Part of a small language model's weights: vocabulary 8192, 241M tokens.
MLP neurons of a small language model. Each row is named by its layer, matrix (gate and up: input weights) and neuron, and shows model dimensions 48-143. Each number is 200 + 30 x the weight over its row's rms, rounded and kept within 0 to 999. A neuron's up and down rows have the sign that makes its largest values positive.
After each neuron's rows, "fires on" lists the tokens most often at its 100 highest values on Wikipedia text that the model never trained on. A number after a token or word is its count.

L4.gate223,153,151,212,218,189,176,254,198,213,159,157,164,180,209,175,220,251,189,152,186,172,158,193,209,220,232,199,203,159,200,218,216,214,198,208,196,235,157,206,200,212,190,205,192,193,241,192,164,138,185,158,192,227,204,204,226,193,236,163,142,201,188,172,214,182,240,214,196,185,207,148,190,232,293,214,249,153,207,145,183,239,179,198,172,256,132,205,185,166,208,216,217,177,193,180,228
L4.up223,179,202,230,227,239,203,185,191,162,195,224,243,189,213,145,225,211,227,237,237,211,251,193,175,239,183,215,235,195,169,181,208,162,222,222,214,216,192,136,198,220,167,258,145,186,216,245,211,178,133,228,201,181,227,198,135,176,186,198,209,223,232,147,205,182,186,236,254,184,207,221,228,192,179,240,230,257,225,196,177,220,188,220,207,201,208,152,186,198,181,219,189,219,218,179,238
fires on: "-" 33, " that" 23, " to" 14, "." 12

L3.gate130,211,213,264,236,186,182,201,150,182,174,180,200,220,252,265,210,260,117,201,177,254,218,176,209,168,203,226,166,211,191,198,158,242,200,180,167,208,162,202,171,229,224,184,197,155,207,172,154,185,214,212,169,204,214,245,203,203,216,191,249,235,163,215,188,188,213,204,243,267,186,194,215,235,190,169,179,209,212,166,163,198,168,150,197,193,250,183,155,193,257,194,216,244,189,207,162
L3.up130,182,142,213,221,253,246,187,195,184,213,203,223,139,212,169,194,233,159,174,195,197,203,230,217,227,222,217,199,210,153,177,204,169,242,149,181,197,199,228,148,257,244,164,217,196,155,181,148,191,240,193,222,140,202,251,211,182,234,203,220,186,217,254,198,127,207,201,188,264,235,215,219,217,223,200,233,205,224,195,214,202,138,147,215,200,215,181,196,223,226,228,196,232,195,225,208
fires on: " The" 17, " He" 13, " Her" 12, " In" 10, " On" 7, " His" 5

L7.gate214,202,165,142,190,211,200,191,268,189,204,183,199,210,210,208,157,267,178,222,229,192,186,199,193,234,221,176,226,202,281,230,242,201,236,169,237,136,204,246,189,238,215,174,182,172,209,214,178,242,210,163,184,220,181,219,215,219,187,163,172,207,169,162,202,192,208,201,222,200,219,208,202,212,141,182,248,182,168,241,160,164,206,217,232,173,184,176,177,202,282,131,183,187,150,186,218
L7.up214,260,206,258,199,228,204,179,202,152,201,164,203,212,152,214,199,230,279,154,186,140,205,180,234,198,185,221,189,206,149,205,240,175,157,169,249,206,225,150,190,220,211,202,233,183,184,237,170,165,228,216,217,219,239,252,190,217,180,240,280,181,203,250,163,229,228,266,232,217,203,185,165,262,159,178,191,186,210,220,169,219,193,232,192,132,278,157,199,171,188,167,209,268,188,194,187
fires on: "'" 70, "fo" 5, "’" 4

L2.gate290,241,180,143,184,152,251,219,178,169,207,194,194,191,269,226,177,183,156,250,199,194,183,256,248,182,224,189,177,203,200,184,192,206,204,202,238,232,220,240,219,177,198,193,173,243,183,162,191,209,187,212,206,124,199,204,257,196,169,212,199,226,202,229,154,188,190,198,211,217,195,159,194,191,216,210,184,193,202,195,195,172,217,189,190,196,189,161,199,180,177,216,196,174,184,190,160
L2.up290,289,215,140,193,204,203,251,197,195,200,179,203,214,247,251,209,174,172,206,239,220,150,227,199,148,229,174,194,212,171,225,219,226,207,223,215,181,163,211,188,181,256,192,130,247,180,201,235,175,225,213,234,163,231,184,233,234,203,232,198,198,193,191,200,182,201,192,203,206,165,194,130,199,185,196,201,192,241,198,230,200,185,210,172,189,161,175,230,184,196,233,187,195,213,218,174
fires on: "ed" 18, "ing" 12, "e" 10, "+" 9, "and" 6, " Court" 6

L4.gate359,250,229,150,198,191,230,171,244,177,195,200,188,186,214,190,193,211,163,179,212,221,215,190,210,172,208,163,157,165,213,166,206,253,176,147,203,206,222,189,181,171,218,183,203,189,182,171,214,214,216,222,190,211,193,222,265,187,221,171,216,207,247,163,186,139,259,215,218,160,238,200,219,198,172,202,220,186,196,195,258,158,247,185,216,189,186,166,215,246,258,212,184,195,161,204,176
L4.up359,223,211,174,270,155,220,224,230,167,187,276,157,229,191,222,223,264,221,245,210,118,219,204,149,216,189,204,161,152,181,200,187,198,158,177,259,147,209,219,174,231,262,197,176,168,205,213,209,170,243,166,189,195,201,220,158,195,217,216,184,216,235,202,220,195,164,220,170,200,221,224,206,265,178,137,168,253,235,188,200,269,166,171,230,193,190,211,194,161,252,197,187,253,217,231,186
fires on: "'" 37, "ve" 10, "mark" 6, " to" 5, "ent" 4, " for" 4

L8.gate313,215,195,166,234,238,245,199,166,212,264,179,196,195,168,236,201,160,201,243,175,190,184,187,224,160,230,233,191,186,195,194,191,187,174,197,212,134,203,202,178,259,209,209,180,229,250,216,183,168,223,177,183,178,199,155,200,182,211,183,184,193,189,156,189,210,200,155,162,237,227,221,164,310,194,223,195,205,164,199,204,225,169,165,235,244,165,219,193,208,261,160,196,213,177,163,236
L8.up313,258,177,191,178,204,170,195,153,214,202,224,177,187,203,199,184,228,237,229,214,214,182,211,226,200,170,209,163,164,156,151,182,181,172,206,167,208,140,259,196,246,200,175,172,221,260,193,226,199,230,203,184,247,177,158,185,126,218,178,191,218,176,222,231,199,194,175,121,166,182,241,246,223,182,163,182,179,206,239,220,248,214,200,194,211,237,222,183,244,206,192,227,197,199,208,179
fires on: " =" 31, ":" 19, " or" 6, " and" 4, " April" 4

L8.gate250,151,235,191,235,176,228,161,214,157,212,163,208,161,217,218,204,155,229,240,184,213,202,234,245,209,247,243,256,209,164,195,198,144,182,164,149,198,189,228,157,175,206,200,230,175,183,220,160,201,152,226,230,150,179,151,166,205,266,194,218,147,202,182,224,234,211,187,213,204,247,204,234,251,310,206,209,226,184,198,210,244,237,171,212,212,210,184,169,220,195,184,187,206,170,196,219
L8.up250,149,176,193,235,154,234,230,217,157,201,206,203,157,217,194,194,181,220,133,241,200,186,201,213,238,241,145,174,212,238,202,199,225,186,164,184,222,238,211,235,187,148,158,188,209,260,202,180,175,237,219,219,179,156,215,235,247,156,163,201,174,127,199,220,215,223,181,187,234,237,181,204,193,178,205,198,250,187,258,152,206,209,228,164,144,198,219,220,237,174,241,194,223,178,151,227
fires on: "s" 22, " his" 17, " the" 16, " and" 9, "," 6

L2.gate282,181,206,245,204,186,147,236,196,201,107,188,211,232,235,200,183,254,186,166,264,175,182,247,218,162,204,192,143,199,218,167,216,254,199,198,203,197,189,189,225,183,245,195,215,215,257,192,187,219,241,180,174,233,210,164,193,215,164,208,209,171,192,161,213,218,189,203,180,231,184,152,193,228,167,176,223,189,185,184,126,173,158,236,137,185,202,187,210,183,171,191,218,226,175,232,189
L2.up282,213,219,212,248,172,193,237,173,208,223,220,194,226,182,183,226,232,164,272,251,223,170,213,197,258,220,167,191,204,244,176,174,234,152,247,264,223,215,180,217,272,161,178,182,207,222,193,179,221,214,197,223,156,255,237,198,181,162,221,219,167,197,179,180,237,157,174,219,199,174,190,214,242,157,207,218,169,172,212,228,167,188,224,156,199,180,134,191,182,221,190,234,230,226,232,193
fires on: "-" 57, "g" 9, "on" 7, "aw" 5, " that" 4

L3.gate19,193,230,256,189,208,185,250,231,177,206,190,177,213,218,195,195,163,171,204,204,172,189,215,154,164,246,146,172,152,187,191,163,156,129,163,233,220,183,125,167,196,172,234,158,171,222,188,226,174,265,201,195,154,246,194,189,194,229,211,210,159,222,224,178,200,222,152,175,220,218,170,228,220,178,198,220,160,177,217,174,144,181,218,246,190,192,168,164,216,209,161,193,151,173,195,210
L3.up19,208,194,204,216,187,172,209,208,176,208,212,175,217,200,192,199,164,213,261,183,180,202,212,122,171,186,181,194,154,166,141,158,165,218,181,217,219,202,156,180,218,237,203,175,166,163,180,258,241,243,211,221,180,157,202,209,229,236,204,210,178,169,253,156,210,247,149,172,236,193,227,219,192,176,170,225,209,191,200,169,213,148,212,197,228,208,180,161,221,250,200,182,235,129,186,214
fires on: "=" 100

L8.gate311,197,205,188,203,266,187,170,195,194,224,176,161,227,170,217,201,182,127,223,235,206,183,205,216,197,195,161,241,163,167,179,181,180,212,212,234,196,184,209,194,201,207,157,132,178,217,195,194,228,223,225,235,145,176,223,173,231,176,158,217,235,211,251,203,229,183,191,187,278,169,204,210,184,224,203,184,193,189,203,165,239,229,223,225,209,207,180,185,259,234,157,152,175,203,203,241
L8.up311,189,178,223,231,189,191,229,188,221,168,155,203,227,176,187,201,224,216,176,211,187,162,224,219,193,203,193,236,184,197,199,208,210,185,184,158,198,146,174,235,170,136,155,141,227,171,180,198,227,243,178,196,225,188,209,198,201,227,199,208,254,225,211,217,208,217,179,207,228,192,210,219,251,202,156,242,205,205,205,220,157,211,202,255,241,203,185,202,193,201,196,204,144,210,194,195
fires on: " mi" 11, " in" 10, " m" 10, "}" 9, " km" 8, " sq" 5

L8.gate156,238,172,223,171,206,171,204,183,177,180,175,224,178,198,189,169,266,216,205,201,223,215,180,185,215,228,221,185,232,247,186,216,146,187,234,169,193,208,208,227,274,139,189,162,174,218,203,202,221,239,214,230,197,236,224,218,175,200,207,148,271,185,192,281,161,271,239,198,214,251,224,166,149,176,176,185,194,230,250,203,206,176,179,222,223,181,169,194,168,186,165,156,177,214,204,183
L8.up156,219,166,118,260,149,207,173,228,188,206,171,257,182,187,145,210,233,199,185,193,154,223,170,232,154,213,235,204,170,193,223,218,230,220,160,231,168,186,196,211,158,236,230,244,204,162,187,234,144,213,183,139,247,201,215,186,205,214,233,226,204,172,213,218,253,219,174,199,177,164,214,222,137,157,232,276,212,212,187,229,223,209,178,209,232,194,222,216,195,194,219,204,188,217,191,172
fires on: " in" 46, "'" 23, " on" 7

L3.gate247,192,175,231,250,203,121,207,133,214,165,245,212,233,201,232,177,214,201,158,242,212,179,222,160,229,189,218,150,183,183,187,194,184,198,140,268,203,164,158,192,171,258,194,185,272,152,167,201,242,192,161,171,185,231,190,188,106,214,162,243,165,171,262,205,168,191,182,222,188,207,194,188,174,174,169,198,192,184,189,217,172,125,211,165,224,190,172,225,207,179,217,159,229,251,238,208
L3.up247,197,191,214,167,185,179,251,196,160,173,216,237,166,244,183,211,126,200,214,171,175,169,226,195,209,189,200,143,256,187,193,160,175,207,139,263,182,182,209,187,193,185,153,219,176,173,204,152,200,210,172,148,188,202,200,195,195,184,225,152,180,195,228,176,201,179,185,232,201,189,221,176,203,219,176,168,174,165,181,204,211,153,185,156,235,241,203,263,182,167,141,148,167,227,187,215
fires on: "n" 12, " Ser" 11, "t" 11, " Cons" 10, "r" 8, "y" 5

L8.gate127,180,195,185,216,206,218,180,211,231,183,220,168,199,175,206,227,198,185,221,205,179,206,177,192,179,145,228,218,144,145,211,277,198,220,178,217,165,201,186,190,219,158,209,210,193,208,209,184,259,203,262,221,184,194,164,213,135,178,177,222,230,221,224,149,242,214,157,155,201,190,242,176,181,200,238,213,233,221,192,180,208,200,227,249,202,245,207,207,228,157,240,168,163,254,198,254
L8.up127,169,223,192,213,236,217,235,206,211,198,253,220,248,195,235,150,225,222,145,183,207,182,180,184,210,227,160,176,209,192,208,173,197,171,212,174,216,236,174,199,285,178,200,178,166,167,214,206,162,219,205,217,201,174,186,144,192,159,249,183,233,200,262,222,234,200,227,209,203,181,217,201,239,166,209,195,194,199,206,181,165,172,162,187,233,202,221,230,155,189,145,156,205,261,206,213
fires on: " (" 16, " m" 13, "{" 10, "}" 9, ")" 7, " and" 4

L7.gate150,190,154,202,189,206,182,239,192,206,197,210,200,222,171,187,150,268,193,196,171,185,238,199,264,219,173,220,187,217,268,205,237,210,207,185,244,195,305,195,209,162,158,221,230,204,184,170,252,233,193,193,202,189,185,199,173,164,213,186,217,234,204,191,229,226,231,193,230,204,200,223,195,186,186,159,219,216,118,221,187,173,232,182,208,201,208,222,194,200,203,153,174,196,237,154,108
L7.up150,211,192,147,161,203,225,241,221,207,192,146,219,193,191,214,208,210,182,207,164,190,188,242,239,184,210,155,173,187,243,186,228,191,221,246,203,234,250,153,210,194,146,176,194,251,169,189,180,218,190,166,230,170,182,177,181,152,165,272,217,233,238,227,218,216,205,195,194,208,186,247,170,230,195,165,219,264,197,230,210,218,231,204,184,213,187,199,161,196,202,202,201,180,179,193,178
fires on: "'" 39, "\"" 17, " \"" 10, " 0" 8, "’" 7, "$" 5

L8.gate254,193,165,214,193,185,204,212,217,223,190,167,228,191,208,199,153,195,213,168,183,212,217,206,247,214,250,222,201,195,202,142,175,189,216,131,237,178,145,209,204,203,245,218,184,202,165,217,181,198,211,201,187,210,187,156,169,238,226,150,232,211,242,182,234,177,260,196,249,194,189,265,179,213,226,150,249,169,172,205,163,251,190,237,204,230,202,143,234,203,146,219,250,171,179,206,247
L8.up254,217,153,187,161,204,187,182,183,160,189,228,236,150,159,226,177,170,201,180,199,156,236,157,210,254,196,215,183,221,190,204,245,176,172,185,177,223,183,193,239,230,259,253,216,182,204,177,200,201,191,191,149,255,159,193,138,249,217,168,179,175,210,188,174,239,241,229,230,238,178,189,244,277,169,187,211,180,198,193,180,218,262,226,191,247,210,181,170,174,183,244,216,188,188,138,161
fires on: "'" 34, "-" 19, "’" 4

L8.gate295,200,197,176,207,202,252,232,269,227,204,172,176,222,220,144,162,180,209,237,211,215,206,213,241,216,258,163,145,195,146,128,186,210,185,207,206,197,212,179,197,165,164,233,242,202,174,184,218,187,191,164,155,206,276,244,211,191,226,201,223,230,221,204,217,164,219,224,228,240,164,186,215,243,196,183,204,207,155,208,159,263,205,260,276,259,169,161,206,211,185,220,222,149,181,160,186
L8.up295,232,168,198,148,166,174,221,190,160,234,201,203,198,216,178,219,227,181,179,237,229,155,219,182,205,177,147,302,207,209,202,184,171,179,209,222,205,210,148,181,185,275,169,231,139,153,190,196,209,162,168,263,193,250,187,229,181,167,188,190,216,193,209,245,247,220,207,205,186,184,213,209,202,128,195,164,188,200,205,178,168,215,232,167,178,175,292,160,208,198,252,229,160,220,208,208
fires on: " " 34, "ic" 9, " specific" 8, "tic" 6, " general" 5, "al" 5

L9.gate215,221,203,271,176,231,213,230,185,161,148,179,217,177,200,176,217,195,173,230,190,173,201,176,230,253,188,256,199,194,221,160,204,173,205,189,154,214,206,178,215,179,185,233,162,192,199,206,186,272,161,191,205,173,213,207,208,176,235,190,150,136,186,234,182,158,215,264,238,229,211,216,211,183,203,224,154,171,184,176,215,193,232,175,183,208,235,247,184,214,210,202,202,181,219,160,190
L9.up215,195,190,169,196,182,227,182,209,207,242,160,170,195,189,209,200,156,220,180,226,197,210,217,225,161,142,187,195,263,274,211,184,201,240,123,196,147,175,179,213,175,206,190,246,143,217,226,253,168,203,211,177,197,187,198,200,165,130,256,187,222,197,182,200,211,215,180,216,207,208,244,183,217,203,207,163,193,197,243,191,259,211,211,147,218,210,186,179,176,181,220,232,164,234,160,246
fires on: "," 96

L2.gate67,212,214,173,190,239,225,293,236,189,170,185,158,203,234,158,187,189,170,178,210,168,169,213,215,172,216,175,195,169,170,161,227,202,218,207,233,189,219,199,219,227,255,198,168,219,216,191,241,257,187,190,179,140,209,220,223,203,193,139,190,188,204,133,215,185,195,255,200,212,174,212,204,210,241,216,208,179,221,212,205,199,244,163,217,224,146,179,191,195,211,253,267,164,210,156,193
L2.up67,181,236,188,190,195,204,257,239,210,220,189,144,216,193,185,193,216,142,199,198,211,222,205,232,195,173,211,128,212,184,196,202,228,207,212,237,202,199,221,204,184,211,219,91,162,211,208,224,189,165,209,209,149,216,231,183,188,196,160,203,172,263,163,208,178,196,271,211,179,177,180,215,215,182,223,188,233,164,145,184,162,196,244,187,185,197,221,202,193,220,200,228,172,215,212,171
fires on: "ing" 35, "ed" 12, " recording" 8, " artist" 6, " play" 6, " playing" 6

L2.gate110,237,182,198,185,158,212,211,194,180,199,202,197,221,246,202,210,153,173,184,153,196,189,212,176,220,216,235,198,195,215,166,202,123,173,248,145,204,168,266,195,220,203,145,168,224,173,163,206,184,252,234,184,212,235,157,202,173,167,189,212,131,191,186,196,199,210,207,196,224,221,243,178,253,189,192,209,170,210,217,174,242,177,211,165,152,178,191,239,207,214,193,193,207,242,125,189
L2.up110,224,197,267,247,141,193,204,172,197,176,186,153,218,166,223,241,229,170,210,158,186,240,215,180,235,205,174,190,217,242,129,182,219,172,226,206,182,181,248,183,197,151,131,234,204,218,147,190,201,225,218,170,174,215,205,166,191,190,250,204,169,242,235,205,170,147,222,179,220,246,222,157,207,199,219,212,234,206,201,225,223,207,205,142,207,156,264,185,169,195,219,169,171,199,170,208
fires on: " $" 44, ":" 16, "," 10, "$" 7, "ough" 5

L3.gate231,212,173,237,215,186,214,181,194,200,191,192,194,184,245,196,199,163,191,166,178,251,214,229,150,202,221,158,167,172,143,170,209,211,170,185,194,247,155,191,183,207,172,150,203,273,205,164,127,220,187,193,249,147,223,177,214,226,190,218,244,156,208,210,180,158,257,177,135,203,235,203,189,197,207,237,206,160,156,166,190,227,202,205,247,135,248,207,205,203,200,187,199,187,201,231,169
L3.up231,166,209,235,120,163,201,151,229,154,228,224,189,196,221,185,211,207,155,238,193,194,202,158,149,240,195,241,206,167,173,195,201,211,235,199,213,214,232,152,238,138,220,195,189,212,201,183,195,239,245,261,207,151,170,147,205,206,207,221,197,180,234,240,123,209,236,240,185,260,183,210,182,208,221,232,248,170,166,204,188,191,158,174,202,207,254,188,176,244,194,238,172,212,174,223,194
fires on: "=" 100

L2.gate332,178,220,235,185,146,216,181,224,224,168,223,214,227,192,198,202,172,189,213,214,256,176,272,185,212,198,173,205,164,235,236,162,205,170,189,180,241,204,121,197,121,138,174,241,212,135,155,195,220,170,231,210,154,215,198,211,183,219,230,211,198,149,242,221,182,183,244,161,217,187,198,189,171,197,178,181,182,185,178,220,198,178,193,198,201,137,144,216,223,204,217,248,204,233,172,118
L2.up332,201,196,208,228,192,220,181,211,224,222,229,153,216,219,206,221,195,230,226,166,197,187,207,217,238,194,231,199,236,174,200,219,168,176,197,195,275,224,254,147,171,206,165,217,191,164,144,206,174,212,211,282,188,222,211,215,190,144,236,210,236,173,233,214,217,171,176,219,206,208,230,166,206,150,175,243,161,177,161,241,245,191,220,210,236,188,203,147,207,225,230,226,268,197,191,160
fires on: "s" 58, "ed" 16, "d" 9, "els" 6

L4.gate367,174,155,198,232,212,181,165,206,241,176,243,196,157,193,171,191,249,206,246,187,217,186,169,180,245,216,232,185,162,178,248,180,209,175,157,267,201,207,197,209,202,156,194,169,190,213,219,218,209,231,210,214,173,211,224,191,245,185,243,212,254,179,198,208,185,191,212,235,237,169,175,231,216,160,175,213,216,175,166,178,236,232,196,197,208,239,169,198,256,164,194,127,167,182,227,143
L4.up367,214,245,188,205,158,183,216,208,189,190,225,197,177,228,170,166,231,218,229,182,203,253,205,159,205,163,211,232,195,200,135,218,222,215,210,177,204,227,157,304,150,150,196,178,242,207,189,223,207,182,204,222,222,148,246,206,193,158,233,235,202,209,171,188,204,220,190,177,195,215,224,193,126,245,210,174,185,192,197,175,168,214,153,193,172,218,186,170,196,245,175,172,192,188,213,191
fires on: "ns" 16, "ins" 13, "os" 9, "ps" 8, "ans" 6, "lit" 6

L2.gate65,232,175,185,182,210,231,198,247,204,182,164,215,200,217,208,199,211,189,257,178,170,226,225,232,176,186,227,200,173,229,147,221,215,177,223,233,223,150,239,239,216,169,222,267,151,195,206,206,199,213,210,220,191,145,193,193,169,200,211,213,169,225,212,223,148,170,272,245,216,220,210,169,212,219,216,203,195,175,222,213,244,162,150,184,216,172,181,167,190,190,217,154,168,168,246,271
L2.up65,264,210,152,169,154,175,233,242,224,179,222,260,165,243,201,195,173,178,195,274,222,232,157,197,161,230,190,192,208,200,154,183,219,209,249,180,197,237,217,196,210,233,231,174,228,189,203,222,200,222,179,189,191,159,247,222,224,169,146,193,147,200,192,189,197,192,229,179,167,185,182,197,194,225,223,176,195,217,234,203,229,209,150,191,162,181,234,186,166,179,191,239,255,161,192,194
fires on: "ed" 20, "|" 19, "–" 14, "s" 13, "ing" 6

L2.gate34,188,214,183,203,184,228,194,200,214,207,211,179,177,207,188,192,239,224,223,172,168,269,136,222,221,171,188,196,215,244,173,139,195,206,193,222,159,205,226,163,191,152,213,187,230,209,197,169,205,137,214,258,215,185,231,192,220,162,202,171,212,203,199,182,241,160,259,209,237,213,232,222,258,239,249,224,229,219,117,219,229,181,233,182,231,178,183,211,158,202,215,193,206,192,173,191
L2.up34,194,193,139,187,180,226,160,218,189,293,256,245,192,186,181,207,213,174,165,190,176,211,154,238,178,127,162,190,209,282,218,186,216,202,211,182,141,210,224,242,206,133,191,152,214,225,225,213,174,196,214,238,209,170,237,212,227,172,220,186,170,202,199,181,203,174,280,223,202,211,208,158,211,198,254,179,209,211,185,191,195,174,228,178,220,184,186,255,174,197,190,140,226,208,164,241
fires on: ";" 25, "s" 15, "," 9, "25" 6, "30" 5

L3.gate334,166,204,211,212,209,172,199,176,200,237,220,166,208,222,208,184,217,214,195,227,199,189,190,195,178,150,198,212,155,243,197,228,205,191,240,179,222,192,179,192,237,153,210,202,228,200,164,165,203,176,212,193,235,211,197,203,151,191,225,221,219,244,181,127,195,220,223,258,234,194,198,185,160,243,169,180,190,167,135,183,239,169,208,230,274,167,189,204,257,159,218,207,231,258,202,247
L3.up334,220,201,214,234,225,173,223,140,213,240,192,189,245,158,215,258,192,153,227,218,217,184,192,230,164,212,206,179,220,221,198,262,203,213,227,215,200,223,181,238,215,221,184,231,187,273,208,195,201,165,171,190,182,204,190,198,161,190,157,221,235,227,207,205,191,213,105,235,162,219,204,212,172,163,220,216,204,153,197,232,112,233,197,182,172,210,154,228,197,282,211,153,235,113,214,208
fires on: " /" 21, " to" 12, " under" 8, " into" 7, " or" 7

L4.gate18,211,155,244,165,177,196,220,244,256,165,232,205,200,231,177,116,227,217,215,193,228,169,193,215,164,194,164,194,166,226,134,218,247,209,188,169,194,238,201,236,203,220,219,169,229,153,181,203,187,183,207,190,183,241,177,201,175,209,145,176,197,238,203,240,180,173,169,226,130,203,137,177,140,235,179,198,170,202,162,192,154,234,237,197,184,220,158,219,199,203,214,162,171,172,192,160
L4.up18,165,189,211,209,238,197,238,206,210,233,234,204,237,212,233,161,150,167,221,214,196,210,205,251,172,210,162,206,228,197,201,219,198,225,194,241,194,189,149,208,162,185,128,230,248,189,217,216,163,169,186,167,220,188,183,197,206,264,147,127,143,211,191,225,235,172,210,239,160,222,203,203,183,181,206,194,178,170,211,201,230,208,207,221,150,202,187,259,214,267,146,219,171,180,201,198
fires on: "l" 21, "k" 17, "er" 9, "t" 8, "y" 5

L4.gate201,244,204,177,194,177,199,248,206,212,191,194,223,170,277,233,229,238,161,178,161,215,164,232,186,225,209,189,125,179,183,181,171,189,186,178,216,254,198,195,225,215,197,199,217,180,181,185,247,211,212,245,169,155,217,301,208,176,186,182,182,202,245,188,193,147,162,173,226,149,263,159,193,239,254,200,180,169,221,236,207,203,179,156,202,175,243,187,173,224,193,217,215,217,183,231,164
L4.up201,185,181,202,164,209,180,165,251,223,172,210,234,252,251,232,163,244,163,208,215,250,236,224,210,210,259,192,182,187,177,231,219,225,244,191,163,172,247,156,232,235,205,138,198,135,188,186,178,214,183,192,202,142,190,186,197,191,179,238,223,186,188,239,208,181,184,216,242,237,166,223,214,207,224,227,225,131,207,205,250,195,195,212,221,171,212,186,192,173,204,181,217,214,236,226,187
fires on: " Is" 17, " In" 15, "ed" 7, " All" 6, " Out" 5, "ing" 5

L8.gate190,164,180,257,211,217,189,239,200,203,209,214,185,184,181,237,231,205,163,167,182,199,179,131,184,183,149,243,165,213,240,201,252,168,202,226,168,211,166,192,194,217,208,218,201,203,212,199,172,245,218,203,195,212,200,222,154,135,239,170,239,233,205,247,197,198,231,221,238,222,191,218,221,225,194,224,150,204,212,162,206,230,157,207,195,218,247,192,189,200,196,213,191,246,185,204,229
L8.up190,170,187,192,208,237,181,188,184,165,253,217,170,141,212,220,175,240,197,217,137,243,151,213,240,192,182,175,193,164,193,174,180,211,186,213,188,182,209,221,231,203,222,225,197,191,231,230,162,224,184,215,209,137,231,174,187,208,208,238,160,165,186,186,179,235,142,225,287,157,199,206,158,229,210,209,188,182,178,239,192,192,152,155,203,270,185,223,203,166,176,165,207,163,228,203,215
fires on: "," 98

L7.gate219,206,179,206,189,201,186,205,218,177,167,240,173,185,169,194,224,174,176,205,140,205,169,259,193,237,156,190,161,177,187,186,186,214,224,254,196,172,180,236,186,211,179,195,198,188,191,217,165,212,207,203,171,216,195,202,165,197,237,179,198,186,178,194,199,241,178,272,204,209,248,231,230,183,227,189,181,189,170,222,156,173,203,168,183,239,249,178,187,138,206,169,184,197,226,204,230
L7.up219,187,177,204,250,201,209,222,138,169,183,257,208,128,236,255,217,209,232,189,186,194,151,216,229,200,181,182,193,189,223,192,193,210,270,200,227,170,180,249,196,185,153,190,200,207,240,197,208,169,198,167,210,248,192,259,239,209,224,245,153,196,221,180,176,197,159,180,154,213,178,204,241,232,206,168,165,208,234,241,211,227,208,262,133,216,164,241,192,157,219,162,212,129,225,178,257
fires on: "," 100

L2.gate212,233,141,216,207,168,162,230,197,205,224,206,191,258,185,188,138,178,247,291,238,201,237,225,213,229,199,232,192,186,255,207,196,234,183,227,211,222,205,225,247,164,180,241,181,205,189,201,209,179,256,210,206,187,188,138,237,184,208,180,227,227,226,200,193,198,221,219,183,210,196,145,179,207,149,203,194,221,233,238,215,200,255,156,227,170,201,191,262,168,234,199,167,168,173,173,199
L2.up212,207,143,205,193,171,133,185,161,195,200,203,197,172,178,175,242,207,279,190,192,136,231,168,206,189,164,236,197,230,273,220,214,155,181,218,218,215,193,161,250,231,207,193,227,179,200,252,267,176,213,226,239,249,200,175,176,177,186,227,245,183,227,174,183,238,174,180,173,241,192,172,167,177,168,197,197,198,198,210,189,202,190,167,232,247,228,217,160,148,161,163,166,196,192,231,205
fires on: "\"" 54, "'" 36, "’" 4

L3.gate356,215,176,170,181,202,238,194,263,205,193,215,221,214,208,199,160,224,194,175,199,200,116,261,189,182,224,236,139,185,205,208,205,187,192,183,200,248,190,236,194,212,197,202,218,176,214,193,189,193,228,266,176,174,207,223,206,189,188,230,224,253,162,223,229,170,198,172,167,230,188,216,183,264,122,242,210,189,174,227,231,179,215,162,265,172,188,146,232,204,230,215,157,189,224,195,182
L3.up356,253,207,205,222,159,214,232,235,235,183,155,216,212,228,235,204,220,200,228,180,245,191,241,249,210,205,211,231,182,160,227,214,170,208,184,194,259,220,232,256,147,239,215,218,203,196,160,202,200,217,244,187,225,224,214,198,206,218,222,214,182,172,229,262,177,225,194,203,192,187,229,162,186,182,218,283,181,156,228,190,250,190,214,198,178,176,219,222,184,161,207,183,212,218,198,194
fires on: "ed" 35, "d" 10, "id" 8, "ted" 8, "ened" 5, "l" 5

L8.gate84,199,190,226,152,241,190,189,232,159,203,182,164,187,213,192,171,194,173,178,187,209,195,147,217,183,217,147,194,218,240,175,204,171,200,189,217,207,245,121,215,227,216,163,223,178,299,203,254,193,199,189,199,188,176,212,204,235,185,218,158,217,227,201,214,184,181,190,159,202,159,199,224,224,123,173,228,205,220,218,144,200,236,192,221,185,158,183,224,196,185,255,167,154,226,177,250
L8.up84,156,214,219,185,187,172,174,213,178,204,196,197,172,286,207,208,194,272,207,135,228,223,205,229,196,200,198,191,233,154,191,168,169,202,210,178,153,209,238,169,170,249,204,208,228,125,180,166,149,251,165,211,226,144,201,259,224,158,232,198,168,168,205,213,210,221,190,171,235,192,222,213,188,193,155,165,224,221,236,197,197,222,178,220,253,231,165,179,167,158,226,195,265,172,209,214
fires on: "." 35, " =" 11, " Ste" 10, "=" 10